MLP neurons of a small language model. Each row is named by its layer, matrix (gate and up: input weights) and neuron, and shows model dimensions 32-127. Each number is 128 + 32 x the weight over its row's rms, rounded and kept within 0 to 255. Numbers have three digits each. A neuron's up and down rows have the sign that makes its largest values positive.
A block is one neuron, or neurons of one layer that tend to fire together. Before each block is what it responds to, as a language model described it from the Wikipedia text at the highest values.

Description: Section-opening text pieces
L5.gate283:219039062139183126121091106068168130144156142138114119111096080138142072161170164123124133093089139085105113134124135118187122147117145120173172139121120097145115169106136131077137165060158041019141074114138179162116143215150123122091128114121134111104185070118104040151098096098083107156
L5.up283:250105144150161161138162149095120173108141120142115128157094088132134087094180113105113136140075103148093082162126136120147141222126067152078108080153148093128103124120076122103172170075124114091201103128126108128077121147167127103055083122143126128114149070168124096118114172103112106102
L5.gate298:116057115097232112127151122097182143133123236117101100142178122198173083174141167141043117177140148117163160153163156142160109178112161161125099119205088101164162107089127144125113169146156159084092128082107117099160189179136107149114130101157086130076150197111097104102109129132149152123
L5.up298:162068094093215145130180123039174162136155185106106137141124126190183051115109158106067114192144151117156139151149162114120109139111164183074121140202121084175176086062163123148124142150154126114099160104111069100131152130132068143094124110156085153084104161114076113091123158158119147156
L5.gate540:090140198135173095086149144110176188123188110099148095144158119114134155101117212163115149164062107105155054092135122130161140230150152156118124085176145107129148134133147173186126092079139155122089106142118187111135199127172094100136036124135096083169152051161121136149157129095157108151
L5.up540:110118106128220168149192123060100142155136138137155080112101139159174166141097139117093113153140134075118129092123141111152076039145148092112131161138146102135106115119081130093137153104114057163133138141104163072129126101170128128099147121174147079074145192084134122114117164131126119118
L5.gate628:112135111114157072144138087067136114098106178094123128136180098181197101109120137122143032149096153098142110145143142100089153177114154127160097078121163114122149131104066129101163210133187087132173103148148174167133080165174164172105167138140120160104141147144137131111104080125192103145
L5.up628:199091097059193131113137150102156169129138155132116138106092073149123080072140114085080081113044159121120075089155148122082109174138116098064070117115152077123081098102056166152161129055103123138169070154141111117149124126056108098133116121174115152110116130133151103126139177066130151134

Description: Word-completing suffix pieces
L11.gate665:104086139154159177077103145097091143098100139116096199095130129154116060142163164146137102103149129116174095167175102112117120113154077116072136139120147138152113133145167121215127171185106142149124149129203186112114192132113153104103094107130101139106157154114123233149198156112125151168
L11.up665:164151136117071151120052109159152135080087095089101180089159124093151098118102078118179113106127147129121098046096102062213152086125184155135108086158146174133157140059182138110076136151156136148107071088141130149158134116142109103095161068110106125150150103122108125139191140134153216146

Description: Word-internal "er" piece
L5.gate29:142044096098139128183143163129173140114146124098108131107150124103121121162095204144100109140106153171174107137181065130181072149153132174159137122172107063158204181095108154116129130068162180131158104090127093114180171131131132146137102068104125141127143091130151135161121171123151160131
L5.up29:164083113101150139178200114148094114131113088133094083124137116161091112106129102081152212087182149124060115143139134153177125107190105137099128092141190100137111143121152127126122118111122140196150135135116132114110109158157129112113133191170133161137125163155102141096136171122168154087
L5.gate159:174073153151158120154141120081164157162129091143098100166191082120115116131181193142091150140139117145178118071102153120077104179126104180147111106129150097135152115120082105173107162143193143051110153102132076094142108143199131147090073121112129165073144117114129152064127138074180107085
L5.up159:099159130157142150130127172085122139143122115140136198163102129149129105121050172188129113134218158101147117134164123143072124108094141154176077126142116189133136185177173116092115160106112132141113142115138131082143072113158145130120162141191132100147125148100145118149139138136150134120
L5.gate569:130086104150182149135134129155131123112155117140087170106123081108149158136119121086068131114133077122175135139155126185146170100120149154100171134137121209114109124146127093138120182131114186133082113122138106125106155150092087137153129078148077150114132138085198104113190133123084175086
L5.up569:087167110171105156136099157199141140110112116191099088104074126164124148122108100122121132168153117122176106145078086151120127072145141159074134103163172095128066124163069138131132133157082155215137193093165129076101111118166114112127118116149126146147139123128125118075146109130115080079
L5.gate695:138141172107167167168094079094196197135100197102085095081079087154148109154129145062080167152104097096116117112118182083135126126162141135134120104152172065150108141079079142119129135104163117091092084171113130115170124207130097103113156130169104139128105153087151141077107160135123140162
L5.up695:114149122185130141088162152129143150093142115117124133113166176116108083156105105123180096111154123091111138150165144127138128198067123129160106192083132203133119139145086144147128139077146104162105176173146191080148151111143089144149099126097154172110118054158120096140054204147078090146

Description: Word-final vowel pieces
L11.gate120:109136117121105112142210135116069148092143161145116109091162155154159122117061195092114138086165144112205129143075134170114110142130098147134117184162122099141077093119137090141160102180144073101122190120120146132176092123094146130151151129148128086165142084123121158092116136109101077055
L11.up120:084080139172177094194131143132100145084130105066122113126133127115077139074064168121116153144131181130133161149093112162151129086122130210143213159127143137147128082157137144055080196164134113099098178088178173064082186209075111116151161106174105141184145103125149165128115133101143116136

Description: Split-word completion pieces
L9.gate14:087154134108151072123164058114149114102129147124087093133147142156124164077068107114136192103101123078185113110147106109164139045118117117119149098150129199193131094141115117061174114070115182114126136098112161125170179088114107050104083130083172141183061145158134110122112125117084102095
L9.up14:121119126109155122147118124086087128113150158092154105175201118159126134172161132086122073098150119125115101152117147158128101070107131113153113075135159150181080143049088166171111088075191126146130136095132141142102117106133101131079173086122095126154163141118133092117118121163050166102
L9.gate77:081104089091135089097116112113107168154139173124089140120173106114102048090114141098096089137143093126135138126098125214094065083158139169114171148101099143176131160133130125114137110104142154135108102109103124090160060140077089117163146067166130105112090146132086116138191199118134161137
L9.up77:097112106146154130122179128180124064040130113139090132126083139130132129106120141155174099149129141157166135142170131099171065142167226101149109128152110137119102099124141198065141146116173140145076113158143137131191107092098116067131163085116132116138121102120100059141142162071079115123
L9.gate80:063121179125154083145101077081148146113191118075057133151108131120118152148132108043149113144160125074162154109122128169127134154093148109165187087115117096164068134168132118125167098105138157103190171146073130109134058149127129129112071160094155086189105087116111108155160115126161085124
L9.up80:164149095072160119155160142092179110114084094079134136134148134138141117147195095124137101098104120170142072102162127174159082171160146141132152106143223153186156085134093182132093184075140183057102124081122141157095161124159080080102143125148061116170146087138129098116127190128157158127
L9.gate101:143105146142124089156115107112202090111205168096094110097129144157177151148113132105132164079158199086127141106125102195149087154074158139177186094181118175098112126096139166138180111158180131166085164087177098101121156143094103140081146085134185080152128159133157090124111149137115186078
L9.up101:165054179135133111123155113094127079074105115093111162147116103109125117138154129114155103088128119178122102124116096151148111173122125129119147065210141212100182141151160144160115133080137090108121088101197127095156077131125103133066136138131118144124109166135113080055117118094149155088
L9.gate113:085200071129152136141120091110108147107150091137130143074155109151142125083105117161195104073102124115145075119132155165149161149087129158073149067159176171145117099173147113146096140141139135138079157054119154101157179119142120080135132146071126155125145163159089160159164220109139133102
L9.up113:198198130063168131112193046127105151088121134166113138076170162097130104121124132113103100123064084147103147100111191151197141063114103152070144099130121115176047110117140120155146138141160121110119078104121118173127126091127109105175151122085133122124099100147112154084119124121126157106
L9.gate164:135147169123104112125096150064163142164128166075107090143135118120168102154141175077065125124126217101139119155195141154084167118085148136151182096118050106124139138125119112107159136168150121184157180089104130109164090162097124164087160145118143146105156144174087116143154059125133187134
L9.up164:123135134093122148156177176153170180144122119111112111135113161081142096112122116057161074109127179120138153155164108071138102132131142157134152112093130183124147168111113142129075143160137117101140071101160108189155099102127167152151092134119120182100108126078182126117186122142184150096
L9.gate272:112143095131130174165188122139110172111167150160153108127144127105143098066127132130144139162121107142180184136127158152168157112079096143103120124142142158105164110125127134123106144105127092133101069119120123113157126149095104063151019058132148183165089162091117132192206098116123155152
L9.up272:153117077083142078121160163070109094160145108066086129158157025127117131116086120173154149104121104137098141131130152196212143054132176158186124121108155126136188103090144142162138130148157150064076136151160161102102101158126150053156106120139144116127150117137097072134106089099139151194
L9.gate348:120134139094142112112144114149210129118138186129163111159149135113152092083128140155134101128126122150155117150119166180110090094146149164174148164129153132106140094208169080083118119109115184058123175152099198169137130111103100133174144133082137151186132066123060079174196096112095132143
L9.up348:113148162129096076150129142149180104128161133147100134150114126147118078119135118108133187165141145136087108119147197097114087112101114155127145109107123128122061137166072124114133133168143175144128110133094153155119155089105107116127103164135112163141154126146111149103158121102153208101
L9.gate360:113061137142125138132095110066193124115145166109120140068132108116137157083160186173138121131143173093167141117113138084115052137095125186103162097147134079166122175122152075155182081178133114100130242093130116116164094161090165117094104031093162149117126130135125117108125168137129101103
L9.up360:113113147131163112160108127153185095170165168181188087098162164108171116136166115066160085127124120116115100124101124087170151129104148085091138094113148120138145107133130165147131112131165157088121112134094162126095132166151133070072137129116154096114101128103127128104148172131118152034
L9.gate380:026132135140149176151130151165158124141148179142123104099117125119125055116092133084113137136154164143128076121112089187162125157093119089110186056136151193098183118141193118120208174147145159115164129102188185103131083109096129080118045111108146142159119129159116123189130095146099131123
L9.up380:089141114124166108150197152130199112123170133108099092113175107157116072079163102130136164086114164121132139130106160134164143130140145215115183155177107166191106134146156176114156081121095125103116183118121170130130103145097062101099133108127146106100110184141112088122173152076120146100
L9.gate428:120152119155082094141128128113175090075159082140110046095125124087123147136136143140104108084132128126133141113135123181144116107104163177124156109173159186110108162182142138107148108076133114105137127119133144083175118037116092102141141090084165092101100146132104103129159161166158134100
L9.up428:106127129106139174108162110113108150121137170173171089109190136098153128161082195130131178148160171092070084118109123112175167111134168052133119080083119073156113126104114184188133090160169110081167118165116143153141181118135139151112123143101166073083140175185073104079105106168110102153
L9.gate535:103096146112185114160138126096167166133123153146126159153149189174172119063098124054128090122201127079174144132118120128188164177089153161141193062126159132131114177121104076075107143205149207115161090134100177146161143101093148178145109085100153162139074137144100102174167164117194144096
L9.up535:150105132131122062077129122105142130118078143165128125130136123086160105123092158136131094047119130155063098113108164125144171145178142171097115061087141154114149168109146122123094089108130139099113130134095170147156039170119102169116133129078108149175098128143066122185104121118108167068
L9.gate556:102131150129092162160116089078156189118158143122134101090128124122129094125132141150202137074126151157118115124098113106153144125141153175104175096133112120111093088148137144120161118118117148179126143087079129127111189196091155041133105160096152125120101119136127153135143204144093060083
L9.up556:087070152167141152143193205115114144133168120103143168162167160090145165146160154129148145076182143097097157121133088157152137138094086145158132149106157140087165099147103120142146095126154166136159093060170154117160113109115125138197122133156068098156113152069204112150091141117156156133
L9.gate571:084128105124170153141114221149155119129178099104146165084130149163157078118132126117120113091226190141109102141126148238139163086149177158112162093120164169115131107129122135150136107118135158163065129113159130139150086173098156112165119069128104149112058126118145115160171130105198186136
L9.up571:147178101171129040121112101141151172109100121088081125128147100098145095138149085142125046169130101124149099137139107123070072134084110123097127174106126128156139109163139098153115121205100167049190096110174140137105096144096081091106168112130118123089100135136106145155131115142096169135
L9.gate657:133115123144109122178105111103163158080124134115137128162204142144175076096128136069162130080133159099117173134136113161119116089118094144147173046152179156122095144149114097128115106137133152153167105091135130125122099108099136099175133134091176113123052101131089113171188113084161141085
L9.up657:143123122136152156189112174168132121115161086090159103110138188142133119157079094165118169178148107099103123137170166108143156139126102151067146108069173121133099138140107120131160094175106154118127137121117116128104151169122123174108118121173117111158166144171094139106219167142178129109
L9.gate700:091082146162144138096134094132134146115134133101164114106152143174159054138115163138108128093159110154134140144095151124176167105165220114182139046120163115154121121131111174189132141158109153105096145124133188138137130168122149113067068080126141158151128106117136137124255141116150136069
L9.up700:122161165058104125105146142059123147117112117117055105140140110119128130184116142109138200114187154103212085121137125175117100193077135171170148097113149093151178091103170098155121128155066198105181069158158136149138149141148198113118102150146150142089101148135123179097110135181061138137

Description: Mid-word fragment pieces
L9.gate16:150114113151122102092119114098102191106158200066133192113141132141180101129081172103116137157144109106131128092147125150133144132139113134163144149077098104166170158155104080136150117148172147101086122070119099143138144101124101130124144120108111133145128074094143123217162116121158115092
L9.up16:084082179103167143154135146106065081124088123194138087149080185155083134062120119063099105079114127108128124164140110127136137162109094127120170126053183069155083151139092154123102141110132151171175141058178133037137115117099171118123108128114089159134093091107171122197123076127126162116
L9.gate68:068138141104166064192117137115126159162135153172133139108118113166149066110128111047145177126116098127137158099078182109188105056145118107112160083121153168127060117166113101061135092110121129116095124107081077166124154178119104086166082104156148165194119100127144140139186140164096132073
L9.up68:192129139134104091131096191109103146129091105153131182103095065116082143159162133126069089135113138131095145116107073108160090202097126147092150131140118128144094135130065115185137117134150104145126109088182094125090127144132145149163117124135120140087224125082159130168154133164130145101
L9.gate124:136144092093159165172183133084089186174131118160125098161112150127115084140115153105083143112147190139130145132063147147121123094157213166151128138107159139146132077092085132151153068059152145158118160073111091111105151131110132089181124123107115130168144092135222123095128100136164146157
L9.up124:118138089095141158193081140117113057141103135124110146109141152179105154091151166210145153093211196120172109136147151118141072106164143057119131113156114117118121055082100099098178095174127110160141109098156118160163195191129107070102131147121125197152148127162153113113118171199139156056
L9.gate198:162146136147080148159123122077067079133159114135139090113102166137084144172090124116109099166189095066105135090197080129152176153061089089073187095169137112135111177169111151145108054167130107203136074100096089091090113111099124165162140094177161123089131135158193180146140153139094124115
L9.up198:124129132142111105112154150133128140144177132105116106147121125107148186161128131097121197123187110169146106098146164086096131115157111124125088138159162117168183154153125107141138136186151134116139121083145161191026125148123137122146184102152164165141188142153152110094117160145094119138
L9.gate213:094142109116164143195163129133094121098176081112085193118092151131141152112216113096128203177134163123139158133181106125099101084117136125120151127131103091109122119106098138155138157101141156199106140112130104110170136087069136107137069148106132111155108126141198146112126186137094130145
L9.up213:100112104100177139197113127177156131139151100119155115119107154062096104102132096124052195124124116183081146123187101139096097099137132106104120132116156135157119101101165097135098178112141121109188187096070115126167104099106099119146102136180129156113098126166096159145142141145195138146
L9.gate294:079133146173123102176187121134104145154125102092119072088080114116108122158082163070160129127133109099159115108146138170080113085139126127152138192136209143105131072131094110073156143099170128124178126120142161086113120153127131084122079140147142129156103096153108148131186072128149130158
L9.up294:066124171102110060098142207141139119097121146142147091123159124107112169089062184136117177135151091075119114141206146137107166102103065140135129148174136049127116135144090155146134141166101165122153119101192184135146131152121153112160059075167116150135131100164197138106171073108121138077
L9.gate388:083132128118148114150163081127129145165133105100161120122109197165178099123105097119111076120128109131155125040164119112117113102139173104116147149083140069107142175196164106106155115165161100171130166112134139129094131128120111047174122099088173149150129109136224112117176140172084114140
L9.up388:126099110146169105098173113062184112114127198128134111146133143134148159162185069149099121107136167202134113142081102098102140144110194122174126122167144169100099191132134117141170147164161157143161155111052185145109103125142171117104181146147160118066140110118117082106111104153120104184
L9.gate400:047172100160156084075133119140070130121134085182119125077117143119133099125065144134055115148126163122073164145161151109166154142104144087115136155161103123155099158132141075130057134104147171114111135131112109138146170101127202124125133125110163097131132158201145163148161116197168108133
L9.up400:163119133166101119084190151111108158088164096107041146134156130153128130155102131124159127165131040098111080140141121085110186120108120149108136157096060065136141192148104105107101121116102126191133088126101121143187117119112128151140107112160173134106134140098153125112098140153154091138
L9.gate404:150153160144105113177152119042105109178144051125109148165161124153122130144096192095125153066150196139108100146163133126191104158080122113072176158095139135185102167103137125178134112120125112143101164053148136135124199138081183133145178096096187141151076133148129149140172141115187132127
L9.up404:147109139120191086141088127150128069126114054113115092125086131178098193141153092178131164161148123202129121116173180138151148150112151131125147142132123144085131155163109115109127142081114103164104088095161134118105146125138132151155115163102172182134186121174178112095104144137106199145
L9.gate430:125109073192147143141095054110096132144134122052115165115163154085166108146115107132183107151203153110108157069158129128138075142149163164111124093128125130114085055097118109129194144123155121204134150101152148125120133093111185094133157094107157100176109107137132140120196168097173119073
L9.up430:186115075082057173145174089148120075121111116126131134114125179119149113110196136112190154093111093092165088100122099134158130118156049124057084149118151183085117115105137108129145139139112173136116124116087133131147164102153154103147103149093104162146113159060121172067131117115196129076
L9.gate448:106096106073098131144097117164123111166105098131182135088088171069138096095095136079143086162140146118162107105107101097094060084098105105121202112077135167124148109086120136113150188193173114127177160134118086067137113111111116120096098096177132156133153057091098109124171102156089151207
L9.up448:138136117181125116185161174143160129136143111174145177124108192118102142185139117158112140073152190135093145088149169107065135144104082131119130125180124174084103123120115121115119131087148074166156142148118129162086133145116107053136069105111107122121162101084114098156152141089127133105
L9.gate491:074111168130128162114129094130115138094119093147159076110177148180140084121163122090117143117191154132145156133105121125166135094103131175141208145193085152127153091136141156095188163074143111139146115090160132117128103136091106122095136085135120142172090139144121128143200176106125165107
L9.up491:097125173214110071130136111109155133091177148093105143172112145156127124094111122113128186130102142114115140108149187133128171066085090090083101142161125162121110104126156144088130142115134091135110140058218209130121161129097123111156112129143172153156107161155181156191135137114071176105
L9.gate552:088109170137107170140097086120099167167196196135139122116091176056115169029101180073096123184156160134101169126101142057117084115120115142095138136119095102147124132130114140134153157106177077112163155067149116139140126124102141132118081114091161117160172112112102163125182110149138127161
L9.up552:156207107132117149097192174114135074108148100131084160115142123150114121157095066118176202101119108144111123165140098151169111076165124167160146192132137057125095112145137164118145169147133199114091100180131172141150213143125146072093082105131129151134108098144124127099144102159098155143
L9.gate585:073114127149125121115058098107086143149204076103140119123104142162166117118100168126114134144124123118091152114167099098097150157119108130080145109103075064103122110145103114132201087118116085145151166098130093119107159072086120098134112140052174069111129128125127157117175206135143106104
L9.up585:155147150127117117159129123121102064131131163058140125150095107152087147147105117151132128131144110084171141094122117078143204231118144172141122167109131134152146141148056113159136063103112147106093081136206114098123125191132100115169145152109130144143133088148068157102147092102167166133
L9.gate688:045150118155110088128055109116149130155149100097118105164173096085180120138116104102068086129092194125127182134145124091147105114100175159158184071080103102096097107122135142124160163070077099140152129107154123065152140085091120135143069153090172108162145169141103133139158152144108110113
L9.up688:139078085158111151155113132093156129174141147157177134147123206130108113133145057130127120151125105121117109162139066097053157116122105103173105159131168136150183106072119166101115110198155139060134116175128115151184228047126151138118057127129091134163126109170115097152188042069121098160
L9.gate692:057161068129148094164160155035117141154143106151085085076109177123166153114094119099143136087135161074133148125166090133134097156066128125072174154091105103112108080114139125079095092065112166242109122071087138074134166083118144134142169098127137151148118145129117110117128164131140102134
L9.up692:142152137122141135145167120123150162057141195200152105042160124166186176121058140067156147089078130168111171140091180109140181211105063106091121137185127069175105148179120107131143095084099181108110101121103082122115124073146098129117152136099108091124110141164126096121123180117119080018

Description: Word-completing subword pieces
L9.gate0:122092147135132125129105156165170130099202158146150215141118170136179115130143127093142150108132188074160179120111100151120155112115125150083219136105169126187072120164145138160138124117130170160141195078117060076164112128128069068134123111084134174084120086059154101167101141129142158141
L9.up0:128142119119174128172131167132043112142130125129173187094155197135149105162140121135156054206129122102120088184123146122142108126145127111178118171115154191137142135170073134135108067131105048124109103097107126141128163139135093118124128099173105121084177137175168100154139087100143181159
L9.gate46:128125113068128135146113133096174147117148048128152130054128099125207077147149146100183113129139113082172077141170155145157127118166110099119132101093169131105119098170089103122195078122130163074128151153110093131156174114132113157101103106112143166172171185134173128175131098087123109138
L9.up46:114142125095136082076097097115135124094137089132092162069164085052109095081125118155214093150113149145140102137132130153084113107114091098105126109233155187098179075153131093093168101092077153105081130162125146170143165092118123107146075108050118175146141114131156111188103076162081092136
L9.gate65:101184086093136112105110155141176093124110132161149085070147122135113176074106158081065149117099170139156116114181076166183143118139136095127203115134187167167153086157121179136161179116142134129126119137143117122145102148107103139103113118118116083168133141143137176160115094146149147143
L9.up65:133176113147142158089117127108163160168090114180082186128175142139197170104138127080106101148075133097123144070064112131163128091147131142130099130136028141130135160154115117127117195164135064181077077141124154128095096125136141074096160076128103146092152100074126176146172094094119166167
L9.gate110:109123101083154092144123076140209205097105145077124144136131158171139094106148153138163076062154117086145146145116137184137139108137129112104138091164148133160153123098151120137153136094179120102095143158149180134079147097055116110076121128181152119160097107112153106121139114104084137161
L9.up110:127137074086098024109127126138125149133113145108173110133157158183174139102071124165182117175197132126163098149075152130096106112198202117134165150081151140126135108162095152119193157186115057092103125140136184150125165118112131154101176127165133119159144109131169106147155154116094141128
L9.gate136:103161114115110139100110031135138168077126133048123057084160106111117082136093150141123174098102103133150125118127132120159106149102140138101136112171154159177150178155126157098132142083138107092094139107109167168059144107154171154094141128128155086107108125105131166081096133132085129131
L9.up136:122133155125154119121144099113131096107138190148137169109135176121117086125177110084130106089151086181108124139126172121227158097112158111047136092121145161153141124165109123072153186194142177157106094134129170183142154147116173119110129078076097148167151130112040150131164101102136118102
L9.gate149:000107115147130097171144157113163092148168146103150105126105148154113104077135105101149085143141140124178139131127124132161142181095138158066152083170058164137122153139159126114141128067116185185131127057120131071158121075072126136102132090095165145168107188149158089154133152131136131116
L9.up149:136119094173134090084168110155090147142137166098179165089107120158104110128169077093178113131096110111154147186140152140091166078166143119136146109146097112114128092173104121182094129146160108123170107093158119139102114208138156092121117094146057161131153108113147139170156183121135144122
L9.gate165:131127076103085123145149103065140104177130129160177100132093181152110135154143107052100072110127162139130144115127173181151101113096163206090172171148150133148152100090157087135132149145169086112096148124104169125138113131104135191151129143122135087140069142169129131142197156154120162124
L9.up165:085144121131167109127114151148139146117106167213135129075146137167101086152138161147210149105151149145161158151117119130161096129126116119168169189218113084145098095164120078185137136127136188141011151143139161129175158100130112118109163102077100120151166177108153154131069078140119144183
L9.gate170:059123125123144164122161092133109180100132121155146159135140151121143111112177109123126150096121136097103166086062124113140147099091100145103114124132117131101121120093136098141201164154122053135092085111131111128119113056083165141160114103101116166160138083096177109163136167130130134127
L9.up170:200118107065121131109145113107168144153111161095097166092146110086146097142124188140117150168133134162128151131151170106133116063153103115127156122122158165132193123112174125173089135136122084051115125151167156148098200140130195103087126140142103137133179122127183200112152093127109237157
L9.gate188:081086119124145113122072101092119198080133222126110118183092204123188060098127171131079179105157118140151164129160122105096180085133163148126140118163155149128136118123113139134149180183203107135128168098099137163137114103109106144144114132153117122171153126137142130122133121123134176186
L9.up188:089162099115100066125085192116105149131145141090108076095190126126172062145083203135141112160200112073108084114104144057121047116181120115116112104088139148158146121121076141110161126243159052136128137108125071152131185133089097099142085146176111149141115138164114147153144157115103133144
L9.gate302:157080120099126147105168134124158133121140092194196110120175110139105106088091137149130171088095167159097106177091118123159080134164074125127170090094166138178179120114123154105150083090111188102138167132143141124218098151099107037078132144164179104171089107154118153108133139126109123144
L9.up302:151163127149088087083098158120079165140150107150146194163092127154131104088099149138118081142107151137130098116114136116079133128106120128122132108083097077077143140134184149129150130104100120109066102109149146117073102084113186112126123128091115108153097116087201118191069105076099183157
L9.gate306:142173094073183102167110159168109155176159099155136183061146146108129105052094156093124122149207144126103119109121162120161126114127121132127178148087156122125113120165140151104155119131145144088090149161142093091118121089116118103082124037093068119139162113105131116203174164092146153117
L9.up306:131155108128120114149198148124156126105158094195049136094128105107147103082072187059132178154110125116093113082178132126109140123134102152180184138103088169131183131128092157141134129146112136138160130171108174190143100116130170159070032082122116163119123143119173164139191129205140125099
L9.gate350:081144082121162075088104092121164167141100061134148168041148103127135048161159159141153092131112131129134052141118145168169122158180139172121115089182143114108136097138160152142140130096123151133076124097200181106124148114114140117149152110112123093219140103154146128122134169157115130123
L9.up350:174156090174159117145131149152151134075108163178188104095105152097172107125074080132137207105100137114119111122097105120200069054111124114077104122089126138135134121130140108117123131112191098134119104061155125110113145147153124068072136140089095175120193114135155150169158123113029140110
L9.gate566:168123102098186165206088115176144137117093148099112119085133208178145126120141092129169089089165132181165131097116117144095131085160172119163114149144119142158089186136160102121146080136246069100122202121120164132115103093123166188163135110189125128113157134092205129089181130157187127146
L9.up566:118080137124133117092207130143132173113110099122114145126095082119159177143065157140073107116088095132101051145163112137083117155160112084104112152108105188099125075094206169174090098056140108155100106192152152110135206160134138112107105123116159122089130128101160131144086136151172103125
L9.gate596:141122101109106127131153110162124098087140135118186098114131142142115121101145175123152139126115150137101113155142176175169176093094096114097167101143146130086110122102157157111198134080141112148087142119135158109092150100077150089139143104115183108121130124075199128102112122161137151174
L9.up596:080142052132133075114088131140085120177088109168028118105155113156115064075146124148087179112170114149148167143147125110145136129210177090132157122088155086091140074103164127162134145150174090082117143155108197166191139111126152048137147107172090131094168107156149115154157148201072188123
L9.gate653:137137124068102133084162137111115153138108105129085136160136095186168135165145214184188139093170160155153182107088177212148181139117079142127094139105161158127134087192117112133135115058110134140072154141110156128147130160136130145137169038171107160129125159175075167108176138138155126126
L9.up653:154136157106151166128134082168134135122113117139118145126171118129152050139149094150118080114136136125111170160057153169134161095117133138132148113097136149125075099124150090145117135187188159156136146089140186099104128094137105145100149110139079220128176052144126079152125141124058103179
L9.gate701:117098114105115086209066162080134110110153092104130125098115115180128085076131115119157119112102118094155116137088155170119136155104146102146161079132160143160076167159126092102113117144115145153122175086080171116102128108123116117102132132111130162089106139179089079132088195146123157144
L9.up701:126092067126149086161139140198178091160115135172154107104183110093113140132145153113167151111120124143185126116098115119108165090128175164127158144134124170132138147098145186102133132185165178077137138142133122173148152054116134105164109070149107132114099193128127124168140113130156129115

Description: Mid-word name fragments
L5.gate225:127071130122112099187118106119151154158145126145149139130155118134092127166107152063078145111138186148076188124145141103143155125145154127060153066115094101143160148106106090116173076134093116129152119102164124058080136146136180120116165159144189049167075160105147203101170176142169129071
L5.up225:179128110166151179153094115156163129076116191098088110134105103090114166125104135077127128102069114158119152121137120103141134095110104144105111119130082138169139093161142060139096137107158104119095127143105111155092104126122141088169150126142097169134151101113114167058085130071178136145
L5.gate323:101110138147117065169104160130162144160190099136148123104147135082054141171133114081051126176133185142075225106154126173112102157056108146140176065104124110130164161109028126128158096137127140059143066088120115120094068124151151142144145132174160090165094157128169152137175089162134147139
L5.up323:100117075104157155121198170120157158102078140147124136118170092155103082097056113148146099056163171112115133141153098166135159099056104143129143099068126129092106042140133101126128085126140127165116175101104150084155167120112158099159112091100125160159151101121140130110128140125100085087
L5.gate349:084133115137151165141053133141157098114100157124107157083137111149123109177092134100140133176124135088107191126130171154143145100165169066121097170175122080144149106082161136128135144087189122102054115146133143113080111157119092165065176149154104095052082103103147131084104157136170065135
L5.up349:130184181133190085162139157205096244114127088165110083149158113125103092149083126128116139125146131107092163149101064133112089061089121080105133106150142158118146102123161125107110163146155163142105045076137086109094134072098155108130076159142148156114100143124129117098182041124140156140
L5.gate444:096141101095123127163172173116139101090130102112099149110119120097125146145142135114101066128097125112114104155158100203096163140142047140071112158086151127160101089169132123138115044124096128093065063119139169124167153117139113136178167069145091121128088151140170177168176120165123100121
L5.up444:108167114059124151133145170106111151127160125109107116125122135112115187122162134143071111149099102137158167162144122107083175103167097152053143167068158063124147110136057085107149070127134090052137105105089158084137164069120085139209146146128113102103150168183149127112128119151115178079

Description: Word-completing suffix pieces
L11.gate86:118125111100180128156156125109129139151199202126123173139110138160105093129147085074105121134155111112117165120099139175107188115060142167100180096129166150119138053173158146158144170154162159098125112149085180118110110189068136098113148073130128143113148109116155162077146131144138144072
L11.up86:091104093084165145086157127096118117092154041117159069092124090134146133115141121153136124156141183126143088105147144179121160183183175181132129223128172115138120125135126076147165155137133203122117190151123097090131124137155085112183143092099134169183169156144107139119090205134159127079